config.toml
num_key_value_heads = 24
qk_norm = false
attn_scale = 0.177
bias = "all"
parallel_block = true
init_std_up = 0.024
learning_rate = 0.000547
lr_head = 0.00476
schedule = "cos"
final_lr_fraction = 0.03
doc_mask = true
MLP neurons of a small language model. Each row is named by its layer, matrix (down: output weights) and neuron, and shows model dimensions 112-207. Each number is 128 + 32 x the weight over its row's rms, rounded and kept within 0 to 255.
A block is one neuron, or neurons of one layer that tend to fire together. Before each block is what it responds to, as a language model described it from the Wikipedia text at the highest values.

Responds to: Of after accusation/act words. The preposition of (sometimes for) after nouns or verbs of conduct and accusation, e.g. accused of, convicted of, acts of; also scattered mid-word fragments.
L5.down298 [114 100 186 115 156 147 149 102  92 160 126 173 106 152 119 144 173 209 133 120 117 149 112 176  83 109 138 143  89 131 110 150 100 137 159 150 137 184 179 181 110 125 136 132 126 147  92  97 125 124 145 138 145 139 173  73  91 135 123 152 183 124  86 147 128 125  71 177 112 139 165 170 118 141 161 114 157 142 106 145 147 142 145 110 119 111  69 148 163 150 145 124 112 171 148  82]

Responds to: Clause-opening prepositions. Prepositions or participles opening a sentence or clause with an introductory adverbial phrase, e.g. By the late 1990s, After starting, As of, In, With.
L5.down2139 [113 151 153 152 134 219 157  92 143  63 156 208 115 153 130 167 166 105 148 139 144 108 107 123 108 169 101 153 121 164 136 160 119 131 131 119 114  80  58 164 179 179 107 145 148 139 133  88  78 108 114 121 123 139 163 173  53 155  78 133 120  87 128 141 141 158 153 158 120 112  96 105 103  57 148 135  66 155 105 164 118 127 159 100 175 111 115 177 143 107 134 179 118 184  82 101]

Responds to: Word-initial Re/We pieces. Opening subword pieces of split words, mostly Re/re (Reese, Reigate, reclaimed), also We, De, be; occasionally short function words like he, to.
L7.down743 [130 151 104 142 123 103 139 127 186 142  98  91 129 146 121  72  96 126 140 164 156 142  41 155 154 116  89 139 128 159 138  75 132 189  89 124 123 102 131 187 126 119  96 111 131 123 160 161 112 142 102 107 171 157 184  62 138 185  83 135 125 208  88 139 130 172 118 132 182 138 229 171 121 116 103 131 109  78 127 162 128 176  70 141 159 150 120  68 163 112  79 147  92 109 146  92]
L7.down1251 [146 133 138 178 107 136 118 151 164  97  87 129 131  80 121  84 160 126 138 131 124 132 142 133 155 134 118 133  83 197 155 177  92 127 169 163  95 133 118 149 173 155  84 140  89 113 114 106  96 147 153 151 157 166  73 102 140  42 119 150  90 118 163 141 213 127 123 110 134 122 142 118 135  64 103 106 102 200  77 111 173 164 111 122 134 192 157  76 139 129 146 116 105 110 119  92]
L7.down1363 [107 169  98 130 157 120 135 125  52 172  86 101 164 127 139 122 136 107 143 150 162  20  47 126 169 122 132 130  96 117 136 116  93 119 138 124 133 103 148 161  95  55  80 124 110  76 151 128 153  78 157  83 134 146 153  58 171 130 170 132  89 189  74 138  52 101 157 129 119 139  81 178 157 132 128 139 115 221  79 143 111  65 149 138 173 130 151 124  94 152 163  91 161 103 140 139]
L7.down1725 [138 114 118  94 201  89  87 118  85 139  88 106 146 134 110 173 116 159 157 166 149  61 111 118 164 140 168 146 175  91  98 134  91 142 181 134 156 109  93 128 124 181 101 130 189 101 146 134 132 133  66 131 143  99 140 164 105 133 115 109 133 164 179 184 106 127 209 145 176 143  99 144 158 154 114 166 103 143 110 170 121 163 173 130 130 127 134 113 128 104 177 151 147 117 140 131]
L7.down1845 [ 64 109 115 139 150 157 137 110 147 119 110 201 164 123 104 170 163 148 120 150 166  97 155 110 124  63  79 133 128 129 117  96  94 168 127 152 109  78 157 142  83  97 156 157 132  80 144 148  80 111 156 104 137 113 130 107 173 183 145 109 123 151 133 141  95 165 127 183  89 119 132 109 129  72 157  72 103 103 111 110 120 129 104  69 108 173 128 156 157 153 171 128  85 102 137  80]
L7.down2188 [ 55 124  92 150 156 111  64  95 129 116 169 151 139  82 137 161 134 143  74 151  97 129  95  84  62 129 141 152 179  91 106 138 166  95 131 172 138 142  60 170 102 124 170 142 137  55  99 177  73 158  91 123 154 172 141 141  87 139  84 154  78 179 142 130 122 175 166  95 131 138 147 119 101 129 103 108 131 139 160 173 142 198  84 119 120  95 157 158 152 149 143 129 156 165 129 132]
L7.down2366 [120 132 131 114 142 123 115 119 153 137 148  95 140  98 155 172 186 117 173 139 137  97 159 147 139 169  99  95 155 156 102  79  91 115 138 110 121 127 161 110 168 150 125 129 155 146 150 139  82 141 135 110 107  88 134 110 136  95 146 103 115 141 157 146 106 162 168 120 111 127 186 169 167 169 157 117 180  73 138 171 107 150  84 137 159 169 180 163 164  99 111  88 165 120 112 145]
L7.down2839 [150 138 122 149  82 130 131  79 120  61 101 176  48 165 177  77 199 201  73 104 152  60 154  93 121 159 128 117 135 143 113 179 155  57 103 168 108 150 139  50 115 148 118 173 126 131 146  74 141  82 106 142 167 162 136 124 183 141 140 161 121 146 123 141  60 101 101 123 160 101 110  88 111 156 165 135 109 166 123 113 126  43 182  83 104 178 111 142 119  85  94 111 120 123 178 136]

Responds to: Inside multiword titles. Fires on middle tokens inside multi-word proper titles and names such as songs, books, episodes, albums and organizations, e.g. "Losing Myself", "A Fix It Adventure", "Politburo Standing Committee".
L7.down419 [133 153 106 128 185 156  98 153 172 133 139 102  70 150 135 134 106 144 159 124 126  82 161 124 177 152 147 136 145 107 135 101 113 116  99 155 173  85 160 146 173 170 104 121 121  94 124 148 116  91 134 136 142 125  94 111  90 129 101 127 104  81  87  96 130 107 117 173 111  95 124 128 118  99 138 117  99 200 127  98  86  85  79  99  96 103 136 145 165 153 115 125 156 139  93 123]
L7.down833 [131 129 126 115 115 167 128 124 115 123  67 126 116 121 131 119  78 137 152 163 111 169 114 105 145 100 174 112  53 136 163 123 119 101 171  82 173 122  81 180 137 104  82 147  65 195 191 136  70  96 179 163 129 110 165 131 111 154  92 121 111 126 118  94  88  84 135 138  99 101 154 116 147 121  84 117 145  91 105 114 117 161 143  84 127 132 175 146  92 118 100 171 112  82 135 117]
L7.down841 [152 110 115  91 135  90 124 109 118 140  96 112 130 165  95 147 113 142 115 143  91   2 107  91 138 142 110 139  99 131 130 102 152 128 123 153 123 149 100 174 148 154  72 115  61 169 155 116 116 107 121 106 114 175 140  98 134 169  48 175 128 168  90 150 127 171 119 170 161 171  67 164 177 159  58 156  77 219 206 122 172  69  88 112 113 113 171  77 165 152  82 192  97 107 124  94]
L7.down992 [143 104 119  39 152 110  80 189  66  75 126 117 168 161  66 124  71 172 138 138 142 110 135 128 147 113 101 156 157 106 139 110 158 118 148 107 148 147 131 126  56 129 119 108 144 134 137 132 127  94 148 102 125 109 132 112 107 137 138 154 131 115 180 130 141 102 126 143 135 123 171  54 146 111 196 189 121 139 163 193 129 154 136 103 149 117 146 187 155 141 115 157 161  66 168 114]
L7.down1658 [170 104 106 104 135 141 117  92 145 110  92  97 107 147 138 116  97 165 152 176  87  92 115 109 157 132 124 192 107 123 158 107 121 100 157 163 136 101 136 146 104 163  55 144  75 172 158 124  93  87 160 105 120 198 143  79  75 138  88 138 124 137 102 134 127 145 135 145 109 105 114  92 144 118 103 130 147 176 183 123 151 116 147 111 160 157 156 111 112 168  94 166 121 132 146 158]
L7.down1964 [149  80 110  94 132 151  99  59 171 120 118  90 124 168  96 138 109 121  77 139  89 117 108 111 143 105 155 165  62  87 115 154 120  73 170 162 129  87  79 144 120 132 106 139  96 180 155 171 112 107 183 110 140 153 133 110 110 187 116 145  98 144  67 133  90  73 105 161  73 135 105 142 163 148 122 163 161 171 162 118 125 152 126 139 105  99 151 191 160 117 103 120 119 111 147 168]
L7.down2130 [133 143 136  92 193  83 155  61  87 141  79 134  81 126 149 133 119 104 114 149 156 106 155 136 111 129 141 129  74 127 142 111 142 101 119 160  95 112 171 167 121 145  86 165  67 191 142 126 130 166 134 120 145 177 123 106 118 138  94 134 123 154 133  97 183 124 144 133 106 121  74 112 105 115 153 139 126 112 167 125 114 106 126 144 115 132 185  19  99 182  78 141 154 127 156 170]
L7.down2483 [142 124 135 136 138 162  93  78 140 162 168  96  57 175 161 136 102  87 175  88 158 103 165 118 162 108 176 164 107  91 142  91 135  64  74 148 148 112 135  87 151 150 124 153 106 152 157 142 108 100 147 133 154 146 139 100 130 119 101 123 100 131  73 155 149 114 114 137  44 104  80 150 139 118 140 161 118 179 194 120 107  69 112 134 129 124 141 149 125 130  67 122 137 123 160 153]

Responds to: Digits in stat tables. Single digits, especially 0, filling cells of sports statistics tables between pipes, plus score digits like 3–0 and 8–4.
L7.down538 [126 150 118  92 160 149 124 158 110 112  80 185 147 111 136  85 164 158 139 124 124 158 104 105 116 142 103 184 111 106 128 134 194 184 111 126 161 143 167 100 158 119 129  91 157 167  89 190 115 119 159 131 184  88  57  83 180 114  71  89 123 167 149 127 174 155 159 184 113 143 153  95  73 137 152  91 136 115 124 119 113 142 139 143 129 146 161 160 133 153 136 158 115  72 130  90]
L7.down643 [ 55 166  79 171  52 123  88 186 139 140  99 117 139 117 126 140  95  89 165  95  96 180 163 117 102 149 138 160 110 137 181 109 154 120 125 101 139  98 152 161 135  57  96  95  88 135 112 161 160 135  55 123 104 125 121 175  93 131 159 134 100 117 148 120 132 162 114 139 123 118 141 129  28 181 119  94 150  85 160 154  69 118 159 143 142  87 167 123 101  88 120 112 142 170 101 154]
L7.down800 [140 144 127 115 145 109 156  67 147  80  88 167 115 174 100  23 131  88 116 104 119 127 152 119 124 150 144 137 126 179 169 125 153 133 136 142 128  97  92 148  63 136 128 127 119 125 101 157 155 103 144 106 116 168 109 168 145 133  77  94  51 173  84 175 138 153  61 131  72 106 153 144  93 114 102 128 119  12 129 172 125 175 170 161 150 143 145 179 151 141 145 144 121 107  98  99]
L7.down991 [158 108 151 169  95 113 148  63 124 179 171 134 148 123 125 102 126 118  48 125 144 129 170 113  88 130 104 157 117 149 198 142  79  94 162 134 162  95 124 146 161 137 121 150 148 180 154 130 172 119 118 154 120 164 182 127 181 107 155 109 103 150 150  61 102 129 157  90 109 109 163  92 159 118 125 162 152 125  88 140 101 140 146  70 175 143 103  86 160 122 163  77 116  98 182  77]
L7.down1679 [114 141 108 165 120 136  81  87 155 128 177 144 118 158 116 149 134 146 124  76 153 132 164 135 111 112  77 135 159 117 103 123 150 197 144 195 136  81 106 110 101 139  93 176 109 185  96 181  91  91 114 121 105 133  89 101 212 121 176  59  53 253 122 138 122 164 145 110 153  79 176  95 137  96 156 134 161  94 122 173 105 116 120 159  85  85 200 169 155 132 122 139 113 123 120 151]
L7.down2245 [101 166 127 113 142 125 161 121 175 100 101  89 188 172 122 148 168 122  63 138  88  89 126 122 127 116 170 169 103 146  96  90 100  78 145 144 174  67 118  84 133 109 128  97 133 162 124  96  97 156 169  76 123  90  99 141 117 119  70 133 148 107 104 112  98 127  86 139 127 194 139 117 146 177 135  98 146 113 104  90  89 160 113 113 149 114 162 147 156  74  95 128 152 123 145 151]
L7.down2549 [122  46  93 149  83 131 145 124 144 176 110  68 112 166 122 169 128 130 118 140 155 108 159  99 136 113 120 144  97 152 102  85 114  73 174 182 106 130 188 160 159  89 172  62 123 144 107  89 141 119 160 115 153 141  68 110 138 164  75 174 115 181 185 126 109 178 109 140 127 117  81 102 169 132 115  83 117 140 103  79  88  91 155 169 116 137 194 255  77  93 148  94 156 159 117 123]
L7.down2557 [109 154 121 100 139 132 147 168  73 145 136 165 142 105  56 118 155 129 142 149  60  86 174  69  90  66 108  82 146 142 126 107 150 140  91 145 126  81 165 113 122 100 179 118  91  95  79 129 174 159 128 101  79  84 136 100 130  95 114 111 178 140 139  98 141 171 157 120 170 124 134 128  79 155 132 109  94 122 107  72 109 194 151 125 147 177  88 142 168 160 150 149 142 133 111 179]

Responds to: Connectors inside titled names. Mostly "of" (sometimes in, by) linking words in award, work and office titles, like Rookie of the Year, Fellowship of the Ring, National Register of; also table pipe separators.
L4.down93 [ 89  94 128 168  49 125 100 150 129 154 140 148 129 118 160 168 139  94 124  99 134 166  72 171 110 106  95  65 100 148 132 140 150  60 103 189 116  99 135 133 105 171 126 149 105 106 116 137 137 169 110 127 165 161 124 170 129 135 140 101  88 155  88 129 113  94  47 158 137  84 138  94  66 137 117 154 190 164 119 121 144 142 172 114 165 107  92  83  99 141 151 103 150 168 125  75]
L4.down200 [107 133 178 121 149 130  90 202 168  89 142 131 154  77 106  65  91  92  71 140 208  76 130 129 150 148 124 145 112  91 159 168 112 150 138 159 118 120 199 153  92 169 106 104 104 178  76 161 134 186  97 177 163 114 159  82  89  97 140 180  99 145 117 146 145 128 125  65 121 196  89 163 157  65 129 142  75  78 172 115 204 114 136 129 162  93  94  72 155 151 154 117 125 185 107 136]
L4.down359 [168 117  81  77 104 130 121  93 111  53 147 113 120 200 166 131 138 161 134 139 116 143 107 134 152 163 191 131 166 129 141  34 181 108 124  96 155 130 104 162 135 165 135 140 150 140  86 140 104  67 145 130 110 129  95  87 144 111 127 127 166 179 151 148 151 145 134 158  94 142 152 195  97 135 173 181 153 187 134 161  93  87 163 149  98 188 137 148  85  99 129  92 156 116 155 109]
L4.down544 [131 156 154 108 161 109  62  93 152  87 153  64 129 137 128 120 133 105 190 131 170 124 156 150 114  68 154 150 109 103 106 147 107 171 164  94 111 143 131 106  57 125 172 153 116 141  70 118 155 152 120 124 147  97 129  87 129 103 132 124 190  95 153 123 149 154 143  93 103 123 110 120 125 109 143  75 161 232 120 156 111 167 146 114 100  87 131 125 110 138 167 100 115 129 123  87]
L4.down1288 [136  75 135 138 142 134 113 146  72 164 150 127 169 202 130 163 118 200 129 129 142  77 167 121 120 191 122 144 158 110 157 111 103 134 167 136  75 190 176 127 176 126 100  96 181 102 128 121  97  71 118 103 152 227 208 138 104 156 169 153 119 116 177 104 134 124  99 155 152 118 101 132 116  57 195  87 113 101 124 120 131  78  62 146 116 106 109 113  59 167 148  90 122 191 116 125]
L4.down2351 [153 104 127 132  91 154 145  83 143 153 108 144  79 150 132 104 141 138 116 183  99 145 194  59 149 135 158 148 135 156 134 149 126 176  99 140  90 214 143 164 180 118 151 112 152 144 132 176 147 209 133 160 149 129 185 118  87  81 143 110 166 154 161  65 167 156 130 106 121 166 118 162  64 116  94 154 108 131  84 121 150 159  90 141 137 116 148 109 156  68 156  86 156 143 112 115]
L4.down2749 [ 68 100 160 211 124 142 133  75  78 125 102 153 115 207  99  88 159 134 134 115 104 113 138 113 153 115 122  97 145 171 110 146 140 172 171 177 157 119 202 124 110  70 142 133 111 153 157 104 141 111 136 141 150 135 106 154 185 173  99  77 193 114 109  51  73  74 163  81 109 133 109  95 149 157 134 155 158 137 148 147 106 157 139  98 129 159  44 117 124  94 141 129 170 134 147 129]
L4.down2967 [142  68  85 106  91  86 139 133 164 114 105 121 141 130 164  97 130 151  56 149 149 143  77 171 193 138 136 135 115  97  95 151 116 132 117 157 123  83 177 126 136 220  77 155 125 158 119  67 167 131 122 122 134 116  92  95 136 120 121 184 125 116 168 142  71 133 162  62 158 119 138 115 102 160 126 119 149 155 162 172 121 137  64 187  76 153 164 171  88  87 127  98 112 131 129  97]

Responds to: Digits in table cells. Single digits opening numeric fields in sports statistics tables, coordinates and date lists (e.g. 2 in a goals column, 2 of 2004); also nationality adjectives after "is a" (Serbian, Turkish).
L4.down580 [ 45  98 125 144 152 127  83  81 150 140 121 122 121  66 139 114  39 172 115 135 178  93 137  68 107 114 146 111  82 140 132 175 136  99 173 116  84 132 134  97 107 148 108  46 100 171 171 110 116 116 100 161 187 144 167 107 154 165 150 101  93 106 153 103  84 142 161  94 126  90 106 127 154 112 187 157  72 101 116 114 128  97  96 183 124 145 170 123 178 121 141 122 147 145 126 120]
L4.down1126 [ 98  99 138 154  86 187 141 121 123 153  97 143 170 183 102 120 148 157 131 127  80 124  88 147 115 187 114 135 115 103 148  99 142 100  77 148 114 143 113  98 166 169 140 108 136  98 162  90 143 190  87 108 131 146  94  69  84 100 131 137 103 103 138 139 130 112 129 171 163 112 110 183  68 125 182 125 109 101 172 158 163 114  94 117 134 113 143 194  81 138 190 117 136 128 142 109]
L4.down1373 [179 102 123 144 122 125 140 167 166  95 170 155  94 128 129 115 131  88 101 150  77 148 148 104  76  86  96 144 103 152 147 122 121 164  66 168 164 176 136 137 144 132 149 162 114 126 128 127  99 143 161  73 162 182  94  76 117  77  98 157 139  96 148 138 149 166 114 115 134 124  90 102 122 146 134 120  88  52  75 103 112 107 123  67 166 111  95 187 171 140 221  86  58 112  82 138]
L4.down1580 [121 106 128 154 164  38 111  95 131 141 180 146 145 112 141 187 100 151 104 171  87  65 128 162 151 150 106 143 138 116 148 152 134 117 115  73 112 107 125 152 123 136  74  97 159 113 131 171  94 113 135  85 115 153 121 128  99  74 122 149 116 131 143  93 138 126 155 112 103 184  81 113  90 135 168 178 154 154 124 145 128 140 108 130 128 121 125 125 172 114 189  96  83  84 111 129]
L4.down1586 [133  99 140 148 125  95  75 102 117 126  68  76 100 159 171  82 162 132 109 114 186  67 160 159  97 106 139 115 105  97 120  91  66 132 184 144 131  76 149 132 124 128  87  82 166 121 155  59 216 187 149 162 108 120 133 132 144 126 101 154 177 127 113 168 139 137 121  82 127 160 144 135 119 162 162 114  94  75 113  77 153 125 156 107 192 120 161 121  82 101 151  90 135  94  48 135]
L4.down1887 [121 120 146 150 135 155 113 179  95 121 171 107 126 158 151 117 130 128  86 148 104 124  94  73 124 105 187 130  89 181  95 131 154  80 126  91 140 136 181  79 112 166 104  67 109 125 104 111 124 151 181 127 169 103 116 158 116 127 150 138 116 139  70 132 121 109 153 159 125 113 117 141 136 169 150 177 166 142 160 156 134 146 146 143 144  90 163 103 119 131 136  67  58 115 109 150]
L4.down1896 [131 132  96 185  83  69  85 141 130 144 134 127 108 117  81 129 112 138 171 136 116 124 198 138  96 148  84 121  94 167 105 102 176 182 122 122 119 160 152 115 129 154 126 134 120 158 140 112 161  90  76 110 123 167 125 178 127 148  74 104 162 157 158 161 137  89  74 122  96 147 172  74 117 141 103 193 103 132 158 124 132 130 111  67 180 115 181  90 127 113 220 147  46  88 146 148]
L4.down2560 [137 141 128 126  90  98 138 140 133  89 171 121  83  92 125  65 103 123 131  72 139  78 145 116  92 143 145 156 196 138 115 169 126 172 172 179 130  78 132  89 175 164 121 120 116 163 180 140  86 137 153 104 107 144 130 185 135 114 167  82  68 120 129 104  98 115 125 185 119 123  87  99 123 139 147 107 117 124 123 102 126 108 175  96 101 103  81  64 197 154 176 153 159 160  84 130]

Responds to: Nationality and ethnic adjectives. Nationality, ethnic or language adjectives used as modifiers, often after "the", including their suffix pieces, e.g. Syrian army, Greek god, Boliv-ian, Slov-ene.
L5.down881 [136  78 101 127 227  58 140 130  89 106 168 130 152 165 115 144  66  81 132 150 105 167  98 151 185 126  93 116 151 102  74 169 160  84 186 194 129 129  85 106  86 142 132 142 144 143 124 150 117 101 159 134  94 129 194 192  72 132 142 118 146 143 117 115 158  94  95 135  93 176  68 160 130 148 158 127 168 104 115 147 121  99 125 175  85 142 114 112 162 114  62  77  63 137 110 119]

Responds to: Predicate noun phrase openers. Determiners and leading adjectives that open a describing noun phrase after is/was/as/be, such as "was a", "as the German", "is the Greek".
L7.down807 [138 110 104 168 177 106 169  53 139 140 157 119 120 153 123 113 139 136  60 119 146 194 153  99 119  71 144 114  87 136 150 145 172 181 123 125 110  67 114 151  99  91 124 130 102 109 167 169 170 102 114 132  93 174 110 119 131 150 148  98 131 119 134  95  74 125 179 177 108 129 110 103 103 138 121 132 136 128 182 145 154  99 132 127 190  51 160 104 157 119  60 164  99 146 200 120]
L7.down1474 [169  98 155 163 127 124 119 138 110 106 147 138 196 179 121  93  84 120 165 160 143 255 120 170 162 172 130 116  85 109  58 134 119 104  95 176  40 127 209 135 134 126 161 113 137 144  92 115 101 143 135 126 159 142 111 147 111 165 135 132  96 107 149 145 126 107 128 197  67 106 155  82  98 168  68 150 159 103 154 113 134 156 118  95 154 186 139 134  81 158 157 143  94  91  53 127]
L7.down1500 [157 130 117  66 123 188 144  60 152 100 147 130 172 114 139 133 134 150 109  83 123 179 140 120 115 145 130 130 128 151 122 101 158 140 114 171 102 157  77 123 118 140 109  98 133 190 177 129 105 140 126 180 147 196 159 151 152 138 131 120 145 146 180 113  90 123 111 106 154 103  73 109  99  63  34 131 109 119 155 130 122 135 112 185 133 147 188  86 163 119 127 164 104 188 161 125]
L7.down1516 [ 91 143 153 128 126 151 119 112 118 118 100 107 140 135 175 109 118 147 173 157 119 255 136 120 155 129 118 111 148 125 104 122 102 112 141 119 152 115  96 128 122 165 138 149 122 145 144 164 128 131  98  96 165 110 111 145 107 149 147 176 120 113 107 139 160  71 154 136 137 118 164 120 111 148 121 150 156  55 148  89 119 154  93 147 108 149 143 219 148 171  99  97 143 145 101 134]
L7.down1898 [107 150 133 152 192 130  91  85 144 136 103 163 138 142 193 117 172 101 112 128 179 171 144 139 153  39 192 132 176 162  81 114 177 118 122 127 146 140  91 166 121 115  78 108 130  64 111 170 133 158 141 102 154 131 141  97 114 160 167  95 150 141 121 120 151 141 153 121 143 120 102 128 153 132  70 136 182 174 125 170 137 109 117 122  76  90 155 178 131 144 151  97 101 154 139  94]
L7.down2008 [119 153 114  92 127 116 165 131 126 116 190 184 136 160 142 188 120 101 113 137 128 179 151 114 122 104 140 107 141 154 146 122 106  94 118 120 120 128  99 116 142 118 175 161 109  99 128 127 165 101 128 157  93 155 103 154 101 182 109  86 107 174 112 155 135 155 114 126 160 145 101 142 142 217 137 139  77  52 108 126 161 172  82 103 116  90 130 148  94  69 101 146 116 135 136  96]
L7.down2735 [148 104 119 165 143 160  84 107 139 114 145 164 157 119 156 113  58 146 112 136 119 232 149 150 149 116 161 144 108 114 121 165 221 196 114 169 141 175  61 158 115 155 131 130 218 105  94 164 103 122 157 106 123 194 127 187 109 144 153 150 107 144 125 163 108 117 127 111 146 183 103 121 135 120 117 113 108 127 193 100 113  98 184 175 127  85 167 155  94 143 120  93 126 132 122  96]
L7.down2879 [147 104  45 106 117 119 118 141 123 143 139 121 113 172 129 149  97 132  90 124 104 191 106 131 141  66 126 161  87 141 102 127 160 131 129  97 136  96 155  72 173 111  27 203 121 142 152 104 109 129 121  95 136 134 143 136  83 146 127  92 118  90 117 114  78 119 148 103 130 168 112 132 189 100 185  87  79  80 104 164 114 156  67 147 120 134 102 191 182 153 121  44 105  87 115 172]

Responds to: Subordinating conjunction onset. Mostly words that open a subordinate clause mid-sentence, often after "that", "but" or "however", such as when, where, if, while, although; weaker scattered hits on prepositions and adjectives.
L4.down919 [181 126 133 153 113 163 116 194 144 132 201 156 204 152 121 124  91 148  88  82 133 129  71 107 108 131 135 115 147 116 104 182 144  84 122 145 144 146 164 133 107 124 152  78 121 134  70 137  76 156 141  77 123 149 139 138 153 122 102  87 162  83 108 160 150 132 119 147 124 208 114 123 162  94 108  65 100 129  67 111  62 129  93 136 135 142 105  92  13  96 116 163 130 132 149 113]
L4.down1316 [106 123 146 135 110 176 195 112 159 153 109 117 120 115 145  97 161 233 196  81 164  67 126  88 123 175 171 135 112 136 147 153 112 124 159 102 139 107 122 127 105  86 158 205  70 128  95 113 119 104 102 148  79  97  71 142 117  65 170 159 138 195 107 129 122 111 110 158  96 167 143 167 104  93 100 173 135 166 180 102  97 117 125 122 128 162 136 143 151  67 143 162  77  76 106 175]
L4.down1356 [151 173 122  64 147 188 179  94 166 145 187 178 141  68 124 212 144 132 127 141 142  15 111 114 139  96 141 112 154 136 149 145 128 174 127 150 141 127 134 133  75 178  78 161 155 134 141 157 106  98 143 108 115  64  81 153 101 111 104  88 112 167  74  93 143  92 145 129 175 137 123 126 102 117  73 170 166 191 157 112 152 152  98 165 123 165  98 127 134  99  98 163  90 115  99 134]
L4.down1625 [133 144  68 172 154  70 114 189 131 176 164 116 252 147 142  98 121 153  91 136 105 173 128 193 201 110 127 146  81 181 140 159 138 156 127 115 108 140  92 123  84 163 147  73 150 158 120 122 168 106 106  94 124 157 113 112 102 135 135 105 119 125 134 128 145 102 183 134 156 123 112 131  97 124 106 115 165 135 102  81 129 132 136 151 168 111 105 124 119 138 108 134  96  91 143 121]
L4.down1878 [149  90  96 145 110 108  83 123 116 118 100  87 186 156  84 147 153 155  69 137  93 105 166 149  59 159 163 153 138  93 174 116 104 145 139  74 169 138 148 181 110 146 127 129 182 131 117 138  66 118 164 124 116 106 136 118  84 128  85 140 150 106 154 114 139 126 103 182 136 152 130 150 127 141 128 152 153 140 157 116 187 138  86  98 119 138 125  83  79  91 122  92 145 120 174 109]
L4.down2552 [ 80 118 122 149 105  97 142 164 111 138 170 107  89 132 112 118 133 139 103 158 147  51 141  83 158 167 120 112  82 102 200 198 147  99 115  97 144 119 143 138 154  44 194 123  92 100  98 110 102  29 183 172 120 138 122 102 137 177 125 157  78 103 152 111  96  94 145 110 164 114 163 111  97  81 139 107  83 150 106 139 115 134 105 138 170 149 155 119 110  98 140 109 124 125  97 180]
L4.down2603 [189 122 152 113 134 112 159 150 148 197  68 123 100 114 131  75 187 187 143 140 133  86 135 120 171 132 148 120 169 112  89 172 123  76 150 163 126 106  95 141  96 126  87 108 139 103 174 133 147 142 125 121 115 108 133  44  95 103 144 140 115 174 146  99 113 141 106 108 120  86  88 175 125 123 121 157 111 131 155 131  97 149  75 179 123 128  73 131  84 127 126 103 119 185 160 136]
L4.down2665 [ 82 103 155 185  74 156 132 151  92  75 126 143 132 128 156  77 170 151 105 122 124 179 128 154 143  96 117 123 177 173 135 106 134 110  76 203 172 123 193  31 108 185 154 126  98 117  91 123 127 114 137 181 116 108 173  93 131 141 131 107 134 102  69  79 188 158  96 105 135 158  95 170 144 140 114 143 167  72  77 144 174 177 162 115  94 162  85 114  63 102 156 103 106 105 159 160]

Responds to: Numbers in tables and statistics. Digits and table pipes in stats, sports tables, census figures and coordinates, plus words that precede a number, e.g. density was, 2.76, 232.6.
L5.down1792 [ 80 156 119 202  78 150 128 130 139 125 190 127 118 119 129 136 150  99  96 111 142 180 114  96 108 139  56  76  93 147 125 117  89  97 155 186 124 123 136 102  81 143 156 191  50 173 130 145 157  94 105 113 141  90 148 197 102 200 103 200 130  61  92  56 174  88 122 135 161 162 137 165  85 147 145 146  63 134 191 111 173  72  93 122 112 120 179 100 158 124 148 110  49 162 111  89]

Responds to: Group and style adjectives. Proper adjectives for nationality, ethnicity, party or style that modify a following noun, such as Democratic, African, Chinese, Irish, Colonial.
L4.down487 [124 107 164 112 172  91 121 118 147 111 175 151 161 186 154 139  78 174  69 151 112 253 113 148 109 119  99 193  77  97 101 133 140 228 164  91 133  96 107 147  92 104  98 106 166  85  95 125 120 105 184  73 151 166 130 205 103 129 125 126 150 139 138 149 100 129 148 161 101 123  85  98 116 126 108 165 140 143 128 120 170  92 115  72 173 172  93 145 130 105  86  97 102  98 158  90]
L4.down897 [171 131 166 114 107 138  64 158  86 201 108 186 127 139 127 143 141 105 103 199 118 155 106  98 103 128 103  91 133  61 126  71  75 129 138 161  96  69 137 100 126 130 118  97  90 107  80 114  74 121 183 196  83 119  70 153 107 120 185 137 161 116 129  87 173 113 124 152 164 157 135 194 154 166 101 127  99 129 140  69  93 187  97 126 115 145  89 138 126 148 183 150 135 116 105 199]
L4.down1053 [139 111 131 157  85  25 110 149 129 174 137 126 212 170 104 141 169  90 133 160  88 148 118 166 106 249 119 132 134 144 129 105 121 137 150 129 129  88 114 123 180 153 143 135 165 137 117 131 165 158 166 143  96 141 181 145 167 142 139 163 128 141 149  71 122 139 145 144 133 145 140  66 132 141 119 167 109 147  82 120 104 129 119 135 166 117 227 127 110  53  70 122 117 137 163 118]
L4.down1277 [ 69 163 206 170 220 124 112 145  94 124 153  91 136 170 134 133 120 132 145 131 168 149  79 147 195 144 153  97  90 129 104 114  87 177 124  92  82 162 185 175 145 159 124 139  69 103 156  67 149 224 167 118 113 117 174  78  99 154 154  99 210 108  88 183  94 186  89 150 132 134 123  90 165 170 122 170  98 153 125 124 109 105 144 116 106 120 126  95 141 146 155  74 134 117 179 146]
L4.down1417 [145  92 130 131  45  88 119 132 141  70 132 113 165 151 138 100 178 171  92 114  96  94  89 144  96 136 155  56 119 125 146 126 101 170 124 132 144 140 163 141 134 192 183  91 174 117 147 134 133 122 142 112 160 141 128  81 116 174 183  89 152  82 111 120 158 125  65 121 149 174  92 147 115 166  97 182  78 152 140 146 113 111 126 124 177 132 140 132  81  72 125  94  61 150 133 132]
L4.down2340 [172 121 129  94 178 153  82  92 115 151 157 119 146 189 154 112 146 179  80 123 174 255 114 175 126 118  73 138  62 118 107 153 109 144 193  98  67 154  97 111 168 135  92  81 154 219 110 160 117 122 114 127 167 153 124 192  97 183 167 146 178 127 140 116 138 166 125 144 165 126 128 118 125 116 118  94 110  97 117 117 128  75 134 158 145 150 130 125 172 165 102 146 148 102 105  91]
L4.down2450 [143 142 140 111 205 143  91 132 158  88 101 127 122 126 103 150 115 184 170 147 129 114 111 150 143 122  82 116 135 104 130 115 133 140 132 142 142 109 106 106  91  94 146 142 195  93 114  83 162 118 103  84 171  66 131 173 200 127 113 126  99 173 125 161 161 124 123 146  80 175 132 139 149 174 137 128 149 106  80 108 131 149 113 147 187 110  91 105 197  82 139 126 123 127 164 143]
L4.down2641 [117  90 165  97 151 173 161 109  88 137  90  92 103 212 108 141 105 138 108 121 107 145 134 111 125 131 157  85  92 112 219 145 109 167 162  96  85 184 112 178 131 144  94  85 136 128 115 134  87  63 160 106 104 145  95 178 144 113 152 126 101 145 143 172  58 117 128 168 105 191 120 208 106  93  71 160 129  68 118 127 107  74 141 100 134 140 133 142 183 132 168 125 123 114 160 171]